Weights of a small GPT-style language model, trained from scratch on English Wikipedia: vocabulary 876, 5398 steps.
MLP neurons of a small language model. Each row is named by its layer, matrix (down: output weights) and neuron, and shows model dimensions 64-159. Each number is 128 + 32 x the weight over its row's rms, rounded and kept within 0 to 255.
A block is one neuron, or neurons of one layer that tend to fire together. After each block is what it responds to, as a language model described it from the Wikipedia text at the highest values.

L6.down175 [118 108 165 137 157 159 148 116 144 138  83 123 116 160 165 118  99 100  90  99 166 176 131 152 151 107  93 161 157 150 103 110 191  69 139 130 106 155 186 115 123 123 184 120 120 118 128 123 163 126 131 106  71 171 112 135 115  57 132  85  97 114 115 163 131  81 104 117 149 196  87 145  70 125 135 121  95 126 135 160 145 191 184 101 139  96  83 135 151 181 102 151 117 145 119 190]
L6.down355 [122 102 103 171  85 129 132 151 120 156 148 142  87 129 141  95  75 117 156 109 112 104 133 127 120 153 119 143 114  92 188 113 146 110  52 100  80 138 138 146  68 166 132 156  91 108 139 168  98 153 188 144 116 131 114  80  82  95 174  86 136 190  97 127 148 124 133 176 106 182  96  69 120 167 123 142  92 148 183 145 125 199 144 147 118 117  95 107 190 125 184 135 118 111 185  67]
L6.down488 [130 129 108 103  94  57  99 118 119 110 107 147 143 131 149 133 119 139 128 142 193 168 139 156 199 124 165 172 178 105 114 130 153  61  94  97 170 105 128 151 129  92 169 112 139 147  65 171 128 102  90  75 100 141  25 186 136 124 149 127 149 137 169 121  96 140 150 136 141 105 101 147  97 144 145 140 130 157 150 167 112 177 119  83 202 109  58 145 108  77 106  85 100 129 110 117]
L6.down628 [154 161 133 128  81 132 155  63 173 178 160 157 126  78  86 125 125 130 110  97  83 166 162 159  96 128 112 139 143 105 106  84 162 164  85 156 132 111 157 169 134 174 139 101 110 141 139 134 100 107  78 141 134 148 172 157 121 124 169 124 141 100  93 137 129 190 136 109 158 119 172 124 128 177 182 126 104 118 118 167 156  89 126 134 160 139 149 145 132  65 146 129 118 123 166 107]
Responds to: Fires on a lone "h" piece split from a preceding consonant inside words (met|h|od, metap|h|or, Bot|h, Z|h|ytomyr), plus some other mid-word pieces and clause-joining " and"/" or".

L3.down100 [109 151 172 134 148 110 142 172  61 179  90 124 151 187  75 150 113 160 133 117 110 148 156  72 113  89 172 126 189  81  98 119 145 123 146  84  88 130 121 100 125 136 121 129  76 127 108  79 116 163 141 118 158  59 155 166 154 130 133 101 203 152 140 137 133  93 129 112 116  84 117  71 108 143 115 106  89 105 160 141 124 132 172 177 140 174 102 129 166 125 134 182  92 165  95 115]
L3.down633 [138 204 122 195 179 160 130 172  88 188  85 140 133 125 106 183 103 189 132  81 143 164 119  69 104 111 106 122 135 104 145  85 107 108 139 125  89  75  96 107 170 131 117 153  82 165 154  50 150 165 171 163 156  60 160 114 150 116 124 142 148 157 132 138 156 110 126 128  90  95 112 122 115 157 124 138 132 104 119 124 134 109 159 171 172 174 122 109 169  76 103 193 172 146 122  86]
Responds to: Fires on the == or === marks that open or close Wikipedia section headings (===Club===, ==History==), plus some closing quotes and minute-mark apostrophes.

L2.down70 [138 170 157 182 163 135 142 141  81 173 105 108 158 166 152 154 134 167 120 113 105 149 137  57 106 105 159 188 133 104 114 121 178 164 170 116  89 110 145 116 181 133 117 120 127 155  96  23  97 158 119 132 155  50 157 161 152 102 126 122 211 150 202 151 150 103 117 110 133  83 104  78 108 136 130 102  73 118 155 137 105  90 156 170 116 123  97 136 126 112 153 214 136 160  90 143]
L2.down132 [143 198 152 136 103  96 131 120  90 132 128 143 139 186 121 110 114 108 123  92  79 126 166  63 124 102 149 121 106 120 185 103 116 134 127 104 118 109 126 109 131 163 104 147  81 129 163 109 110 144 142  98 166  96  81 183 188 166 190 150 224 137 115 115  86 106 146 151  72  95 123  92 145 160 145 113  97 145 118 168  96 125 139  71 178 180 154 140 171 167 162 145  41 141 102 120]
L2.down269 [ 74 177 136 128  97 200 140 104  66 138 131 120 157 207  97 156  99 178 122 138 102 127 107 118  83  94 177 153 171  93  76 139 120 126 112 103 107 124 126 145 121 175 149 142 118  39 143 129  94 131 124 111 163  60 161 199 146 148 164 132 184 145 108 110 113 113 132  72 189  76 137  92 121 137 134  98  82  98 141  94 165  93 131 160 129 144 124 138 143 165 126 182  35 113 122 132]
L2.down329 [112 122 172 157 103 147 134 143 125 127  99 111 120 210 144 145 135 174 115 133 137 175 107  87  89 139 207 150 133 116 128 142 124 106 117  87  93 166 160  71 117 114 143 136 106 126 124  67 109 159 157 123 153 104  83 136  79 109 146 133 200 204 188 189 140  87 142 121 112 107 144 138 120 112 151  80  80 108 138 107  76 150 182 174 119 139 129 154 124 137 215 177  92 144 119 166]
L2.down385 [141 182 174 131  83 152 138 111 147 124  58 139  73 142 116 108 126 148 130 168  94 108  77  98 124  80 131 149  91 111 121 119 109 114  86  63 149 121 120  58 117 138 113 180 118 173 133 121  55 151 149 141 153 105  99 117 108 211 193  90 138 132 121 135 123 124 159  79 101 134 144 115  75 111 139  89 128 171 171 152 146 197 155 202 140 154 129 145 161 210 216 139 106 137 158 116]
L2.down424 [130 169 171 149 156 185 161 160  68 172  88 127 189 136 127 172  98 143 127 110 150 155 131  95  90  84 190 143 117  73 112 103 179 148 164  91  81  93 128 126 158 156 143  77 159 141 116  81 154 145 158 153 160  88 164 143 168 102 127 160 160 150 133 112 136 117 130 101 137 127 131  79 128 130 157 103 126 131 100 141 112  62 126 211 122 112  77 175 185  88 141 169  90 170 109 115]
L2.down573 [167 141 211 180 124  64 113 164 110 129 121 119 112 168 201 129 141 170 105  93  75 115  77  79 179 121 180 124 151 118  77 136 150  95 107 127 125 117 143  61 112 113  82 123 117 161  77  82 171 189 169 108 145 119 126 184 145 177 109  98 146 144 147 141 111 121 134 110 108  99 185  94  95  86 136 117  69 140 144  89 101 184 191 159 170 132 132  99 143 138 145 141 123 199 124 127]
L2.down574 [ 91 134 159  88 117  84 120 167 139  85 103 147 168 200 105 119 132 184 111 153 132 152 174 125 119  96 173  99 150 130 122 136 106 128 128 153  98 151 155 140 108 113 121 155  94  69 162 130 142 119 121  43 158  89 125 148 172 125 126 175 162 112 156 115 126 121 126 114 164  92  76  77 102 126 125 115  97 110 133 159 154 162 186 174 184 175 114 147 135 178 178 151  62 174  61  87]
Responds to: Opening == or === of a section or subsection heading after a paragraph break; weaker on word-ending pieces like desp-ite, Russ-ian, Minnesota United.

L6.down79 [ 95 146  96 115 101 176 101 119 112 130  98 104  93 133 125 194 152 162 111 130 121 118 119  80  83  82 139 155 116 124  54 131  98  78 153 174  79 173 155 109 143 114 134  76 139 159 136  84 136 146 123 168 148 131 167 107  98 115 134 157  78 130 134 133 143 167 155 142 114 130 175 122 117 130 120 122  98 123 124 163  62  81 122 143 129 216 105 174 114 204  87 142  90 149 111 170]
L6.down134 [ 65 131 106 162  94 133 125 116 118 179  79 137 140 142 104 170 174 141 110  92 127 162 136  92 167 155  81 115 138 141  93  57 150 128 154 133 129  92 145 124 162 138 144 130  94 164 161 135 155 102 124  98 119  64 180 107 150 124 130 113  72  94 139 140 135  69 152 110 121  52  89 147 164 116 146 152 169 113 112 110  87 140 124 152 120 105 136 171 158 110  97 164  64 122 129 127]
L6.down179 [159 139  76 128 151 152 102 106 181 139 109 118 165 213 132 130  91  68 107  92 118 139 126 165 179 140 124  91 187 186 139 131 129 137  84 108 143 153 136 105 145 120 177 116 103  78 134 117  89  76 178 185 130 104 122 192 186 121 157 121 106 133 174  86 168 134 155 172 136 142 141 108 127 105  93 140 115 132 140 125 103 120 173 164  97 116  97 140  96 120 100  77  98 130 107 145]
L6.down190 [132 138 179 177 147 120 152 104 124  77 124 128 130 107 105 169 155  43 139 145 131  93 158  91 129  95 127 130 156 145  57 116  92 122 148 143 156 109 139 124 163 119 145 131 132 130  77 181 125 116 107 196 130 196 220  97 113 111 142 162 154 119 107 129 116 116 100 159 143 149 126 171 121 118 165 134 152 119 124 169  43 119 182  75 160 117 143  99 133  95  51 132 116 154 162  97]
Responds to: Closing quotation marks and apostrophes that end a quoted title, phrase, or name, as in "Living in America", 'Burnes'; weaker on final word pieces and closing heading markers (===).

L3.down239 [183 112  95 159 140 184 152 125 104 115 145 142 155  98 131 168 108 114 120  92 203 126 111  46 130 194 160 133  92 151 137 140  64 139 151  95 130  86  60 103 179 145 121 108 129 115  29 170 130 107 172 148 130  88 141 190 102  84 159 141 140 122 145 122 215  66 143 103 170 135 101  84 128 181 111 138 116 158 147 173 100  68 103 151 102 173 142 142 182 136  94  85 118 127  95 159]
L3.down304 [188 146 126  80 161 120  99 172 142 160  90 137 126  97 106 143 133 138 120 116 116 129 128 112 155 144 142 162 101 122 157 130  98  98 136 128 150 149  89  96  69 131  57 188  82 173  70 113 119 129 129 138 165 159 135 217 110 130 113 143 137 163 110 188 106 110 115 116 133 114  83 106 123 141 183 124 116 115  96  91 110 150 113 135 118 108 142  94 135 111  99 125 120 149 136  49]
Responds to: The word of inside names of institutions, titles and events, such as Ministry of, Lord Curzon of, Revolution of, and occasionally mid-word fragments of names.

L2.down92 [187 104 116 207 116 144 131  40 116 182 185 105 157 113  87 159 153 128 124 129 103 120 144 142 137  92 153 138  79 147  94 137 156 122  99  79  86 109 144 139 107 120 162 120 147 175 108 109 164 122  85 163 131  92 103 111 136 111  94 141 102 158 172 167 155 119 146  94 104 126 195 103 124 184 186 127 114 154 156 132 117 132  77 148 161 131 200 157 129 114 101 176 132  68 145 191]
L2.down95 [153 108 138 113 112 154 134  64  77 114 144 136 111 116 116 128 170 125  93 119 124 143 112 162  86 127 171 191  98 147 100 143  69 170 150 128 136 160 144 141 160 108 171  87  98 115 208 107 139 144 123 105 166  93 110 154 132 155  97 115 117 167 198 190 195 127 134  95 148  72 203 137 118 153 196 109 146 147 120 112 131 148  75 156 105  94 148 133 150  96 133 101 128  95  87 154]
L2.down103 [143 107 175 146 153 160 121  87 110 115 113 115  29 120 131 162 128 134 107 110 117 103 137 108 121 122  99 134 178 122  70 102 145  89 117 100  89 144 124 102 167 151 124 135  67 134 132 179 179 139 157 179 126 139 142 149 149 147 114 120 102 116 118 108 133  75 115 106 144 116 128 104 155 110 131 164 132 117 137 106 148 112 101 147 136 120 134 123 129 123 106 150 114 182 100 255]
L2.down131 [117 102 115  87 117 150 144 104 136 129 143 108  77 130 135 138 123 112 130 104  82 110 147 123 129 145  59  67 144 167 103  65 157  94 126 126 151 168  96 125 143 110 166 162  45 140 126 170 101 156 118 145 147 135 176 103 123 136 168 138 100 149 100 102 147 115  99 125 151 174 188 105 152 108 173 130  98 159 142 106  92 110  86 154 136 172 114 108 115  71 135 141 104 159 159 222]
L2.down374 [155 105 135 135 107 154 102  35 134 156 196  94 122  53  87 130 161 120 126 133 132 121 131 152 116 131 132 114 103 146 117  83 158  95 124 163 138 136 138 154 134 128 104 125  97 193 131 141 148 186 105 137 140 142 168 130 110 127 157 152 129 133 142 189 149 150 122 158 144 135 178  70 136 114 212 134 120 158 171  80 114 176  88 113 186 107 187  76  99 131  77 140 106  63 157 201]
L2.down449 [204 177 139 138 122 136 129 112  99 141 155 107  76  67  96 183 128 146 145 168 123 124 103 135  88 104 166  99 116  74 101 125 135 152 167 144  97 173 137  96 140 158 163 133  93 211 102 125 156 180 159  93 110 124 205 136 120 113 117 135 138 138 157 160 161 135 134 192 176 143 115 137  99  97 186 123 101 121 172 120  98 124  97  97 109 115  88 127 163 121 118 114 134 101 129 161]
L2.down597 [179  85 117 165  91  88 115 119 159 152 204 127 106  64  90 139  44 118 128 150 116 139 118 154 141 123 139 128 121 105 158 170 116 140 131 124 119  82 140 106 120 128 122 166 122 115 124 103 110 123  87 112 148  69 137 140  95 124 136 139 127 172 103 180 178 159 155 172 148 118 192  98 170 149 164 141 107 140 155 113 100  73 135  60 122 165 168  81 140  66  51 102 195  90 186 128]
L2.down610 [153 107 128 169 141 119 136  19 112 155 149 113 133 169 111 136 126 146 130 110  74  94 169 170 172 136 106 114 167 122  89 159 162 143 118 107 114  98 107 104 115 112 119 153 154 179 110 121 146 169 118 235 108 159 162  91 129 149 120  90 124 132 158 137 126 114 142 134 104 161 171  90 158 165 167 123 114 150 155  65 135 144  96 175 176 112 137  87 165  92  80 131  84  82 111 144]
Responds to: The preposition "of" right after a noun, linking it to what follows, as in member of, one of, president of.